Weights of a small GPT-style language model, trained from scratch on English Wikipedia: 1245M tokens.
MLP neurons of a small language model. Each row is named by its layer, matrix (up: input weights) and neuron, and shows model dimensions 144-335. Each number is 500 + 25 x the weight over its row's rms, rounded and kept within 0 to 999. Numbers have three digits each.
After each neuron's rows, "fires after" lists the tokens most often just before its 100 highest values on Wikipedia text that the model never trained on.

L2.up805:539525494493547512501534485477500499505485431484521510521505523451538492516505483500556518489487523466513519523483518500455516475514519501487514480468489477552517504487481466591498481502511496491494500515459466532496507500533489537487452450515480469510471499538505483463533510496515482502496487511484485516536520494511499467510516498527494507498446501499533472510474491523527505517548480447519507514500486516492480453546435527478488488514465463521500526523509491489469480489530543514466514514528494509518514510518478480497523491490446486501493481475501470517496464520487535509
fires after: " B", " b", "B", " |", "b", " He"

L2.up1507:476532536464501466516490469479464450545485555486495484487530519474458529486539505501497549489514488534536460522463510522506497490499512508509535496561485520483504525514498499510519491531499495505514504482463499486523515513507503483513501512539451480539475521509469489510435512526520553471514476513481500506464512456490514531495457480475509478486490488503512544459481510526491484530417513501524473505518471503493508482506502510491467471493482483519495491550491487477472483515498500545505448544478497545516473513525486476479510508502480499513533525482470518473526509504518509518
fires after: ".", ".\n\n", " (", " e", " Th", ";"

L5.up951:502507474501482485497484517545537508490503495490500528470452477491485480484423490542478527503531490488526508510512514541483491524478481468497529508486489475491463480494496507575483478499504471519492489487544524483531499507467490480486517494514491483533511516507473465534489513501494496534519527498498545494507494518501473484496479500508444503534526507538491562504540498513528517503487506531504524464499482488502464493507472495486461509481473503529521469516475512500528520494461509506515529544498494511526445500492510506521533483512509493497484516492456447514524503491508525475
fires after: " |", " ", ".", " UTC"

L2.up763:496499485561469481532508507501481506519502515502538494469501535488449523482521507535502541488496529506499482494443453467509514478464500498457463541486513525511460508520556502483532503515472482490484521554506494476503553548520470503515471469499515505559526538481476482521505429483532486533471517456409497522502505432470526525467489515519448509486529541527471485513453505514476507543536452473470462499534520472456476505506480511493520488506501484489481459556482527509483507511505474516523509517496504472489513436492555509483472502533479473546475485504487537498544505499472525535
fires after: " (", "==", " \"", " and", " the", "'s"

L2.up5:491516515509488474542491508503481451505466513526528523498513514517492504507523503494493492440470489482552500503461472485514479485505475478501488535543495504531513458498488493485516496531471466507504481489494497514488482473489530516491507532509527443501495514508521502496519485501509500498439493517456530506516547518502493496489520534471449493486533532515511477548516539488501511519504528452496510514549460534490514486485486489495468501427455454539492501533488523491510479473504500475504543443507541472523462483466503480449546545459490564540524509469493463513481512513499544490
fires after: " T", " S", "s", "T", "-S"

L2.up1186:477443465447488475520510484488519547502568567514526531473533518494535482481497475489470525456458478525480531504501481522483533472498494499526519493534478518545493510495496496511520494493474523520468462533500487441467558486515480502485505518496509541478531511501521490546484522498477513537523530456493522477488499477529546508479484519508461489514564504485505497500520525485479502512507498503512525475541485476473488506509511500475515518516440453481500509526474518514470495459538527494504500498511503449508525494539521465466504454499465535477483472485486524502494539504492512491
fires after: " (", " the", " Br", " The", "ö", " P"

L5.up245:492534496453506527507473501562482465477443537503521480506504504471454472483479455495480508524483494533531456504484494500569513538469479492491504489497502461492488469487489510529516518487479490490473442519510514484469513476508499500488475499508483488496520491520476482486499490531513487483552512531473516508464501485487513475497528539533491518536537473501482487510514508519505523483541484506467476476482487476469507471522492499495519537449499480525520519494444517494488484528471527477489493462453462514480493478507472493423532475522468511565500519518480492478469505530518511491
fires after: ",", ".", " ", " where", ".\n\n"

L5.up1956:504502538523494487477476454470518439529485508518533514521477545499465537520506516499495520489497490463542460486490512470504511500529495478511479486523507493502474538470535514547506534541524499496550443542468476511493533519516533485478501499526476461488515498512464470506494480460515437480470475466484511505491484479482527486528498494541540467460525484511541520532511485502478509548499517480497543515486509475521492465464486512487466483476502502514528536529532491514499513514529462520523457525477534504521524472513513513487495468507467520484526500527444533491492498484524523474
fires after: ".", "–"

L5.up241:473512469526515487555528479480500491520527449503483487476509500503497507456508506509542438481475504531486489466480466490494516519546462526444511501545518506505503496439530502480520478533495476509495518537533510501516516527529544509494488528487461482505508458482535504467483538444514528480476502511530501484454516506526499492483508501490477508481490513545531524485475483536471547545487547483507540504498533510527474488507502439511490459493461519480544534577492513549516484488501522533510488512498502516495501502486520498484468451504493488535490552449534529499465498517500464486
fires after: "201", "202", "198", "199", "–"

L5.up1954:510496499535550501508517483503485542546486501491516541501505546497504514515550575486467520493539518519518448488472485506552481473478486492491466493518476439485513511516469503541546493510531480466504479521485541530511518482528543477476497509493526509506518542541520481514520506486502498501458523477438515520506496500496547521534491512486494480518478443492485472507465482544520496538451518494483525508496500515478500509471474505491438495511540472495495538559529546495495472471510519463483515515499574511529424495512480506481497525477458492485500498496503489494515466484493567495
fires after: " |", " the", " at", " with"

L2.up1236:524498498471497496518504520490502534494470482471502473509499499481499582478477503520525536510516508536565480485485552497481489512541470497492505470483515454514489499483501454525523481546521503518518490521491496532493509541466497540466480449487460474507522481501485466467479466483447500534542513490529504521490506477474513509466499504485498558514477485475535521480510506522483501500516542516508520505470528514523510514472498527499477500495489515509534461586502485518505505510486570482529501532465527505512508472480484462490494543443511549494499500515502517517513480523522486506
fires after: " f", " one", " B", " I", " b", " first"

L5.up2022:479460465456510522511490503513503452474522462486490482502466515505505448473498496541517472518480504502501455502458440457497522527524519461535496528520526470492485484495458473512497485505512517524512470516483495490500504493498498500475513474513508461469465494484466513513532523503506483513515496545495521525468492474501501513508500503515501545517541505510504484495507476516521485519519500529459513485506471464496511500513467535523538480467472455514483502544477518533512479497504462476515520524507508500475474452478539526500474522496459493514498493476507463531527497484513508506
fires after: " ", ".", "–", " |"

L2.up1253:487515513492522464474498517481456527530512502479490524562467517535483552481487493486498494470484480515518557463497482486528500518505516481525505488492493509495494464488493519526513513494486484507561440501541479473524511486524494483470503515511477517520485516518497485489544531507505498475489502532477518468500525495504526469489490460532511507506499521470506494485471471501483491524503549458544515473459513478518492492473492484428496510450495516483521492563496521466514466513504489513530540511490460470499470478501474511487550490463445518499505464533496508487510510495523530507
fires after: " T", " P", " t", " p", "E", "M"

L5.up380:530460473500529515494495511517495520484571528477513490453492535465501499460517524471519563515509508487500514485467541468472521529497466500499420493493501470508493547484542505492479499541533464519499451509509469506497538500453489568497495471494473510515507534530484442552496492445513511500452540497532488504512477476509467507505525543525512483516484457537525524487490456510508510531575492485509514573472493524504484487529494486504470541484518509495484496568519471503550481450523557500566483490515533455523453501483499513501499467506487492478536513521516492461536533473444500500
fires after: " |", " ", "9"

L2.up1521:483504522512544500504492490525508488480479485512529496512474490488503507497480516502521531505478517536495521493489554496522516534501464527520472497513476476490472496502497533520520494537462502510494516489501535488507471486492460474504473500487484468544487484497478544465507484473533492454482516474535480486434482433496485498476502498547466516502535518475488514542492534516516508513505506514496504542486492495488534493498498525470485522533505454484478526488463512534496482480496455515480474510468508518505471496505506470483528470484463484517513570535474543468511472538531505511
fires after: " However", ",", " that", " which", " where"

L2.up680:497504497483519487492498499526517503535501515512531547530495555507498504478474514494504480482477439507526524538481491505528465462505483472480493492504485505488482495527485484558471526474475513537480497508504520453511524525498511504466523456526491520497482472451508514476491490471492509533468492525498523475510520470504481485510481507524457489481532530515495539538503515502483535486490503471502525445443483474514480510498499492513531490482499461482531507497485519489504502511471516527526536476512500453493484488492510516503465490473500487504465534497501443510517476495531518500
fires after: " St", " T", " t", "th", " st", " Commander"

L5.up630:515548485546533481531531523550490495483457496506507489501477513479527486527524496507478565511476532498512447536502536480471530522487490463525509472521490494542472515495496438494513484455505451473508484503477525498504532513520539498454506490508514481498483535495523482501495504509507501492473473467488489507453493509551558513505480522485489491477508512476472485506483498513533469515520523526487498536491463505479493468482478487526432489455492494499527505529462487504530491483459480480511480482523495511535470539522516518479525515476518487489490493506515468490484479558461555454
fires after: " ", " |"

L2.up1696:517465474449500471480555542487527509459472483514492491494472564525519497546462498501515487472511508465512489508479503501502494523507481470485508531540501501504504504469461448500492534479529476509454536542539498490511504488531500534456500467518512494502486447488497470428463486484522524479498484514443510517463450483529481483474473519504538501495547518484495541492523500484515530506475460509488512527502467549460496466505465451488493501500535490499490524538495560541508500510485527509490490529508490473519499492500526518484508506535500539442500501510555495517483486484460460498
fires after: " Se", " D", "at", " s", " S", " point"

L2.up430:479547487439485495465520481513473551541480502534546490522534529502526490492501507493540521525498473532493479486521478487509485528481462479558468487515530481488478504543490466505464487466541503508485465486483537470484539534526493466485494490492488496500434497538496534500544463475470484505478485513467517464480513508524497498488464517511462549507547514479519496531466529496483511522466505477459544525481502501531484537501449512537480477482518484565492499557488541514495458522503491510521535536496492471489508489490508496498497511505476485499473548517533514471515477508475498518
fires after: " l", "T", "L", " T", " t", " P"

L2.up107:496501487517490502536541470495532514472482490504472499498553492481481519508494501528511491494491527454482474504522503495546547475548534480516523476534518444530501542495501522556521449500505469509504454475487489527503551470481529509470512488514452466524472495482492450486487520479484497483483515517503505514496471467463510480544459519509472489504509482477481473483462489554531505494513506516483526528525547519459494499507507532461474488486518457497549458510527533506537485498516500477497481489507489480530520493455527490489508518522510488484515446485486524464538492466502495523
fires after: " a", " b", " B", " A", "A"

L2.up1774:506503488484464466499513499532495493495444526482504490511469509510513526526478515507501483495472469525518493520489482490540491471505488413470493493547479498474511455506477444492528472476502480545476495550539517495493492478515472453489528483477520509528518475525490486489481480480535523531474498482508531519492493523494505496458502494460489540492483522473513522501476501505461547493509522482500516484514503516521477510459513480482490484496515522494494495587452554506514472517491529530543517481504502457515458503500505510453475483485510501502479522491489523466523459490506502527
fires after: " t", " T", "T", " All", "t"

L2.up360:484504560532491470510523480535497530498504500504544456489474486533474526458506494514521466534456549510496513512456475480484523536513491464490493494533490502523517456575471502533530513507501520545515464519530480495479521464506554474492471491533477524534483470483466506493463533437523505476483524545527493483522496486473506482491518512481489510516460524491483503537467516509520535508508523469485519506497500480464490532496487519542526512522501513482525487512482491523500515463506509499529531467492523552498496512454493543500447470491503463514468531524510519448496488519520476531
fires after: "200", "201", "202", " U", "199"

L5.up1880:539485471485509471436535517495521483491514556496509486478514517507477467487492494481497544495462515521537480485477517484454492516502522499518521490449562474540457467463503490548488497502505494548533504485464487493512519514503519528453477484459505507519428483458515497541513508464483497526448535520501510500461505486533488493525537526514482547526460474488510500498460474516511482501528510486509487504502479524503499465473500502521459465542498531508502541532481485527483525491482450531534514515499477508490424528487547519498529529521505495521535477479507486499533543491470447510
fires after: " |", " ", ";", "ledge"

L2.up1641:490495504487483476500508468469454528480492488471514496488476508496480516544498472491490508512456514492482485502483497496478529527515499520515479511523503526515511480497533540491504510485497464475488460512470499501527478507475523506479492502531437507524460506463485488485492453482538512473508501513491501465512504493499488508500482548521484457508538557474509506516536453550461516484507514515507497536537501509476525491541442520515506524484523507487488486502489504505516532456511497487507511532500513511548512494491496511478496451490488512494465502517448467488518488463516527478
fires after: " (", " \"", ".", ".\n\n", " time"

L2.up1007:496562486457492507511516504475501499512464491534481506446486461524538475507507515512524488505496497517514514526487469541507509462498467504480525524535490517496453465490459476507509528493484517549513503506468470539516490522486519511464507500502512494507498492513511495510541509508495463463475486536443504523502505519466510491490507530483484504522564503503533512518486484486514546464463530469523506506497524541519526475517461445491471477445509471536510491541459546483544484505448477531523495482503529483505460497457504523512494542491445496515512528499458544535532506527522530529
fires after: " S", "S", " C", " R", "R", "-S"

L2.up513:542491491498502453522479518480501478469445487522486527488479482540487490489518513479480517477486481486543464491536516497552470471511501516464474534536491499481490484524495467467476482541507504503510458490512504534482517464489511470456497462564473544496483485509495473477504519496490526500436461509454521512479527490506544490525497523490479575501471539535512481512498492525545511508484506475464473550502559495508473458528453513468549524508538478519491459510464563511504503526498502522505488496511530484538507493462515511492524525507549501475485483539512470513523478527455511501
fires after: " L", " H", " h", " D", " Sch", " S"

L2.up1602:511491481500507488543565504563458512440483517515527470522473523494437515487531543528451548499509478524515474547473488484502476500551489501472422478531528474525470526508483488522467530542483496469487483534544517487508504530507500476490516465509486530520462489451502442474535484493508512476517532482501508539444501535495497491509513524496498509473503489526440521504531494525486502544523506458502550534473492543532490475520470460493478469490516465524522438485528527520490480463505549532502482501478567544508476476515490547501495529502460554495497482528481454494513465531502481489
fires after: " S", " s", " on", " there", " bas", "os"

L2.up1581:451502532473498434522508507537520491491498495527481506503506549465498540524484508479493483476501456513504485524514485486496488487474518489484492531527497495471453486488467490509449536501466531533452499496493478522528506555508518498464548527500501462475487509486489493475524493528531501493481499526505516525521494503500490492462509511513509492438571549507483486487480515509469502496498469437532507538514463518460519459500491506538484500527482454503513519462457538493553510533480487525475509505482471493482486478482568523491532546462553465541487517517478471543494497519471522498
fires after: " S", " R", " Vol", " Sep", " Mar", " AL"